python train.py --norm_eps=1e-05 --positions="rope" --init_std_qkv=0.0299 --init_std_up=0.0428 --lr_mult_up=0.624 --lr_head=0.0063 --decay_shape="pow" --doc_mask=false --train_tokens=602900000
MLP neurons of a small language model. Each row is named by its layer, matrix (gate and up: input weights; down: output weights) and neuron, and shows model dimensions 208-303. Each number is 128 + 32 x the weight over its row's rms, rounded and kept within 0 to 255. A neuron's up and down rows have the sign that makes its largest values positive.
Before each neuron's rows, "fires after" lists the tokens most often just before its 100 highest values on Wikipedia text that the model never trained on.

fires after: "\n", " Par"
L2.gate312 [ 62 155 184 118 124 178 141 124 125 117 102 125 154 196 157 124 161 130 170  94 129 157 216 105  91 193 104 151 100 105 114 179  88 135 160  99 131  74 108 156 142 132 133 133 122 120 129 125 144 131 158 113 162 114 133 134  94 103 102 109 160 158 145 144 115 149 122  93 164 121 125 144 149 176 148  79 153 152 119 125 151 123 163  99  90 118 141 186 137 130  93  84  86 164  84 109]
L2.up312 [102 141 153 137 196 210 150  87 127 158 191 133  66 105 138 153 101 185 117 159 139 125  77  93 175 158 182 171 187 113  29 149  90 156 120 126 138 107 160 113 117 119 147 133 182 174 155 173 117 141 106 133 136 127 106 104  85  96 129  63  67 102 179 127 101  72 105 128 116 135 130 128  95  88 174 111 132  86 127 203  73 165 163 153 151 151 156 207 176 171 103  97  91 172 172  99]
L2.down312 [202  98 125  90 143 133 162 175 129 156  94 139 113 131 110 210 101  83 152 121 107  55  65  81 134 149 117 102 128 133 121 120  86 158  78 109 120 152 138  78 163 103 124  75 103 164 136 115 193  80  85 126 138 150 103 136 111 111 137 118 105 125 154  75 142 102 105 154 159 114 138  97 133 136 107 131 136 124 123 117 143 162 169 118 110  90 103 176  95 131 135 149 120  61 135 171]

fires after: "\n"
L9.gate589 [114 150 192 177  94 116 144 139 101 134  93 144 162 178  94 153 155 121 156 150 209  84 166 149 115  79 178 125 120  89 109  99 105 155 141 107 176 159  84 134  76 122 162  74 173 137 132 141  97 157 124  93  86 113 150 165 195 134 166  92 128 130 187  92 171 142 137 123  86 141 122 123 140 170 124  89 144 157 113 106 172  80 124 127 144  53 159 130 159  82  67 162  85 161 160 169]
L9.up589 [121  86  55 154 171 143 117 102 145 117 141 154 125 116 180 142 129  79 114 150 173  78  95  68 130 155 165 109 160 100 112 107 193 121  82 126 105 103 162 133 111 128  98 147 115 146 169  97 142 159 143 130 131 157 146 139 158 142 178 108 122 177 123 176 105 133 112 140 156 148  98 103  52 168  61 167 140 146 146 122 142 141 225 106 147 135 140 159 138 126 128 154 136 115 172 140]
L9.down589 [119 140 122 125 120 119  84 149 183 150 108 118 146 150 118 122 168 141 137 112  91   0 171 153 156 186 158 133 137 175 147 121  66 135 126 106 125 111 114  84 171 162 105 148 185 143 153 154 160  88 140 104 121 157 108 109 146 109 173 135 167 121 180 120 157 103 141 139 183 131 147  59 125  98  94 107 167  91 151  98  89 126 129 149 134 142 129 140 109 119 118  60 142 120  98  82]

fires after: "S", " S", " M", "s", " s"
L2.gate840 [ 78 112 141 197 122 164 107 153  57 101 133 114 148 106  67 131 108 107 149 167 163 140 116 127 165 183 150 162  84 149 108 123 138 112 137 115 113 123 181 133 140  94 159 123 148  63 112 138 123 156 118 132  96 199 147 189 160 108  78  93  77 137 153 188 108  89  63 107 103 158 127 152 147 153  94 116 144 122  69 136 170 139 208 141 126 161 151 108 164  67  77 204 107 110 135 206]
L2.up840 [194   5 137 121 153 140 202 128 137 126 141 178 148  97 118 149 110 151 124 152 138 120 128 129 122 143 135 158 101 173 158 133 137 176 168 108 138  96 138 169  89 140 187 176  81 118 133 147 133  99 123 154 106 165  81 181 125 160 141 122 180 120 130 165 139 162 138 124  61 118 119 125 174  78 134 120 177 129 124 146 161 154 155  40 122 107 167  93 134  96 116  63 155 159 140 181]
L2.down840 [154  87 157 140 141 222 126 103 108 107  91 175 118 104 170 131 141  94  79 118 172 136  89 131 141 160 119  98 120 176 116 106 103 114 115 138 160 158 111 148 151 128 111 148 142  82 183 105 135 158 163 169  96  92  85 162 175 167  76 107  75 156  67  81  68 165 130 146  78 128 129 138  59 143 103 101  87  99  96 125 150 119 174 107 135  90 173 113 177 178 102 134 180 121 125 129]

fires after: "\n", " |", "ris", " "
L12.gate261 [149 163 170 159 109 136 119  84 174 113  72 144 105 147 167 146 131 114 131  69 123  54 156  89 105  94 139 127 176 109 116 159 144 148 171 126 138 157 150 154 136  89 123 161 175 136 154 158 116 158 115 170 154 184 162 167 185 134 112  94  63 187 102 148 139 148 163 169  92 108  94 142 156 129 168 154 212  94  99 116 129 149 105  89 133 117 154 169  97 104  93 112 134  89 139 139]
L12.up261 [127 104 115 132  88 135  84 117 118 132  80 141 209 121 154 156  83 196 112  74 170  38 144 145 157 113 107 131 198 185 103 113 126 119 126 103 105 119  84 113 126 126 170 139 112 125 158 121 128  93 101 172 160 155 131 191 162 120 126  99  90 129 137  81 106 185 142 106 167 107 115 128 110 155 209 110 128 104 125 150 135  44  89 152 143 103 102  94 121 107 139 144 136 158 122 145]
L12.down261 [100 100  80  98 117  99 101 146 163 110 174 132 178 112 116 108 150 122 160 147 138   0 143 152 129 102  88  93 127 113  65  95 132  67  88  85 116  72 124 122 124 143 211 174  82  96  80 101 112  67 114 180 120 125 171  97 162  91 167 189 122 110 165 179 134 160 110 173 157  84  71 103 121 155 144 118 135 145 114 137 134 114 156 154  93 189 143 111 127 131 124 172  85 117 113  99]

fires after: " in", " w", "In", " In", " for", " al"
L2.gate302 [112 103 137 102 132 194 171 144  98 140 132  88 108  93 101  93 105 160 125 136 111 136 100  75 122 101 156 167  99 105  77  67  48 151  99 113 135 200 125 142  86 159  87 167 130 163 150 120  83 179 130 147 202 114 133  93 115 117 159 153 157  56 146 127 122 148 166 120 120 145 135 157 108 164  94  76 159 127 138 107 159  85 149 137 182 127 173  86 180 135  95 120 141 112 126 152]
L2.up302 [134 122 155 133 137 164 105 125 111 170 133 143  83  90 162 132 153  78 114 102 130 138 167  92 140  82 153 101 135 151 187 135 151  88  94 113 146  84 102  90 133  93 136 125 131 129 125 209  66 168 141  93 161 183 122  89 105 126 138 129 138 141 125 103  63 105 179 120 180  88 150 160 138 148 117 137 144 120 136 169 126  98 137 170 153 110 139  93 118  81  47 155 107 168 195 159]
L2.down302 [111 142 152 193 154 139  85 108  87 118 108 156 114 141 155 157 127 139 140 131  83 176 154 108 135 154 148 100 132 136 187 133 139 142 134 144 107 153 134  48 130 137 134 122 111 156  90 153 185 146 153 123 142 188 180 183 122 154 157 141 131  96 109 162 190  97 128 180 104 141 120  85 146  71 162 156 137 102 103 108 132  99  75 137 120 195 126  53  91  65 143 112 127 124 183 186]

fires after: " in", "°", " In", "In"
L3.gate433 [174 139 135 111 130 171 163 138 101  91 103 101 119 129 131  95 122 142 103 130 105 109  65 112 120 106  45 167 170 155 127 113  81 151 130 120 115 120 109 137 159 112 162 131 168 127 102 160 112 119 137 107 167 143 122 152 140  73 142 112 181 115 128 191 168  87 124 136 194 136 155 121 116 127 118  71 142 144 213  70 133 135 104 139  81 141 164 118 160  68 128 142 157 154 122  88]
L3.up433 [199 143 120 104 203 149 155  70 112 150 107  52  81  81  84  97 119 123 137 108  88 128 165 156 138 142 142 165 129 139 135  89 143 172 160  97 135 128 149 144  97  94 100 155 142 149 145 164 164 154 107 118 158 143 111  83 117 157 168 152 161 119 138 149 126 166 128 106 112 137 127  86  92 128 128  98 215 153 192 108 171 154  86 140 129 121 151  86 175  68  96 110 108 177  86 136]
L3.down433 [ 96 143 136 167 132 133 116 107 131 161 126  79 101 119  80 132 131 101 102 166  80 104 123 192  68 108  82 155 132 136 154 149 122 162 124  97  66 132 155  79  79 113 157  79 171 130 119 124 124 125 154  80  66 138  92 163 122 178 127  72 185 164 184 115 174 194 103 122 113 171 114  99 112 167 149 160 165 112 187  95 107 135 133  88  85 117 112 109  77 119  73  97 100 144 128 119]

fires after: "\n"
L3.gate960 [176 143 150 174  71  97 120 120 170 106 101 107 166 158  82 115 147  83  95 127 176 142 110  80 137 124 110 115  96 136 125  84 135 180 102 142 126 129 119 114  73 123  84 120 135 142 116 158 140  86  85 146 127 144 125 134 102  87 166  69 181 130  77 101 123 120 107 175 181 138 160 122 179 174 122 116  80 106 100 116 158 128 154  95 126 146 131 186 133 155 134 143 146 142  74 139]
L3.up960 [156 155 106 165 128 141 169 129 192 110  87 142 145 163 115 132  96  98 107 111 164 123 116  91 176 137 131 182 111 136 118  84 161 135 148 126 130  89  57 121  88 151  96  82  85 129 114 146 140 123  93 117 122 138 137 128 105  83 137  70 108  39 148  86 118 125 228 119 139 152 167 127 128 129 101 127  58  74  99  79 164 152 154  81  96 139 112 125 153 115 139 159 120 198  48 109]
L3.down960 [121 191 122 205  99 166 142  94 188 132 113 160 135 167 140 137  82 127 130 131 161   0 108  67 130 156 143 125  92 157 179  94 157 107 150 168 119  77 114  87 115 163 139  54 101 142 114 148 182 116 107  89  34 108 102 148 111  98 101  87 136  93 103 122  86  99  94 133 147 103 123 112 150 146 104 163 160 143  94 108  98 100 191 104 128 144 147 167 168 103 102 129 144 128  82 140]

fires after: "\n"
L11.gate173 [120  89 132  44  74  78 118 184 109 151  86 148 132 107 136 173 185 140 164 124 113 156 131 100 138 135 132 136  84  97 141 124  92 158 138 101 112 164  83 105 183 119 118 166 138  74 106 109 159 107 126 114 100 167 100 123 166 147 142 122 114 129 143 106  95  89  90 202  56 159 159 124 121 169 179 124 162 160 146 128 164 122 135  91 139 125 108  88 182  63 131 114 175 159 189 166]
L11.up173 [140 140  95 107 121  67 149 171 115 123 139 156 186  72 121 142 125 159 153 140 179 116 133 151 109 109 126 168 140  71  94 201 132 186 109  95 102 159 188 129 142 112  90 117 142 141 136 132 175 130 132 165  76 125 182 118  70 133 140 128 112 123 178 177  89 150 104 157  86  86 144 162 109  93 137 118 117 103  83 152 191 131 102 107 115 164 165 145  97 103 140 194 192 128 100 111]
L11.down173 [134 133  73 173 147 103  94 144 141 129 115 118 116  88 106  76 145 130 183 125  77  68 163 183 123 177 149 160  90 111 123 147  97  99 133 109 134 134 167  87 133 165  84 100 109 149 145 122 153 139  90  92 101 134 155 145  80 117 129  88  99 150 130 135 137 137 136 108 106 155 104 131 127 128 105 117  99 131 129 120 141 159 135 169 110 122 114 178 160 119 159  76 152 110 160 206]

fires after: "es", " F", " s", " S", " Ca", "c"
L3.gate272 [168 101 135 130 144 106 140 206 109 121  89 151 113 101 164 108  70 141  84  99 118 126 122 113 138 188  91 198 124  68 138 120 145 176 153 180 114 128 151 124  86 103 133  95 110 103  67 111  73  89 133  99 118 139 176 135 155 103 131 195 123 165 115 134  95 138 109 154  72  70  87 115 149 118 117  98  79 126 127 135 151 108 163 179 145 153 150 151 121  76 160 144  90 131 114 205]
L3.up272 [161 125 114  98 169 147 102 135  81 169 166 187 101 199  87 106  64 169 142 122 141 144 119 124 119 170 170 165 180 130 168 111 180 126 153 123 134 161 178 143 138 106 175 155 188  80 106 140 100 112  83  60 106 128 128 135 199 113 124 116 189 142 145 123  96  65 112 105 172 168 103 129 100 127 131 188 154 164 129  71 136  83 123 150 107 101 171 124 128  72 128  86 142 156 129 213]
L3.down272 [ 85 115 127  58 187 201 106 114 148 135 180 148 191 179  96 144 146 126 108 184 121 127 129  74 119 133 159 133  89 170 178  92 110  78 186 129 135 147 150 147 119 144 123 149 111 128 163 149  72 124 107  54 101 141 115  86 136 117 133 116  89 110 135 100  48 160 135 164 136  85 184 100 110 138 140 133  63 102  64 157 118 108  90 117  98 153  75 171 208 133 104  93 146 148 154 125]

fires after: "s", "S", " S", "ans", "t", " ex"
L2.gate297 [139 114 110 126 159 183 155 182 123 166 121 179 124 156 105 101 105  78 114  98 149 137 142 181 122  71  78 137 112 117 115  99 142 119 117 146  94 109 188 117 155 149 129 155 153 112 128 141 114 145 189  93 116 179 156 137 139 117 128  72 138  99 152 198 113 113 104 100  97 153 122  90  80 156  83 133 110 133 114 110 136 134 166  75 169 145 113 148 147 126  72 134  99 121 108 109]
L2.up297 [ 86 103 118 160 181 142 136 150 131 131 113 127 127 188 148 180 157 172  54 188  82 106 141 172 138  98 172 154 151 127 125 152 114 117 148 185 136  84 166 143 117 147 191 166 124 163 103  95 139 104 152 129  85 175 167  77 140  88 187 128 132 141 116 164  80 170 153 154  86 124 142 177 194 120 142 130 175 204 133 114 128 143 118 134  93 192 116 137 142 157 167 155 134 169 159  99]
L2.down297 [ 76  78 145 187 137 119  90 107 146 126 142 158 109  70 167 120 155 107  88 174 110 116 148 135 139 158 128  77 127 128  80 218 106 144 101 122 136 179 135 176 154 135 129 162 161 153 145  99  58  93 121 138 126 167 144  92 140 108 130  94 116 143 128 161 118 124 156 152 126 175 118 165 144 171 124 137 118  76 131 108 138 153 129  75 166 153 195 154 145 168 114 106 209 117 106  97]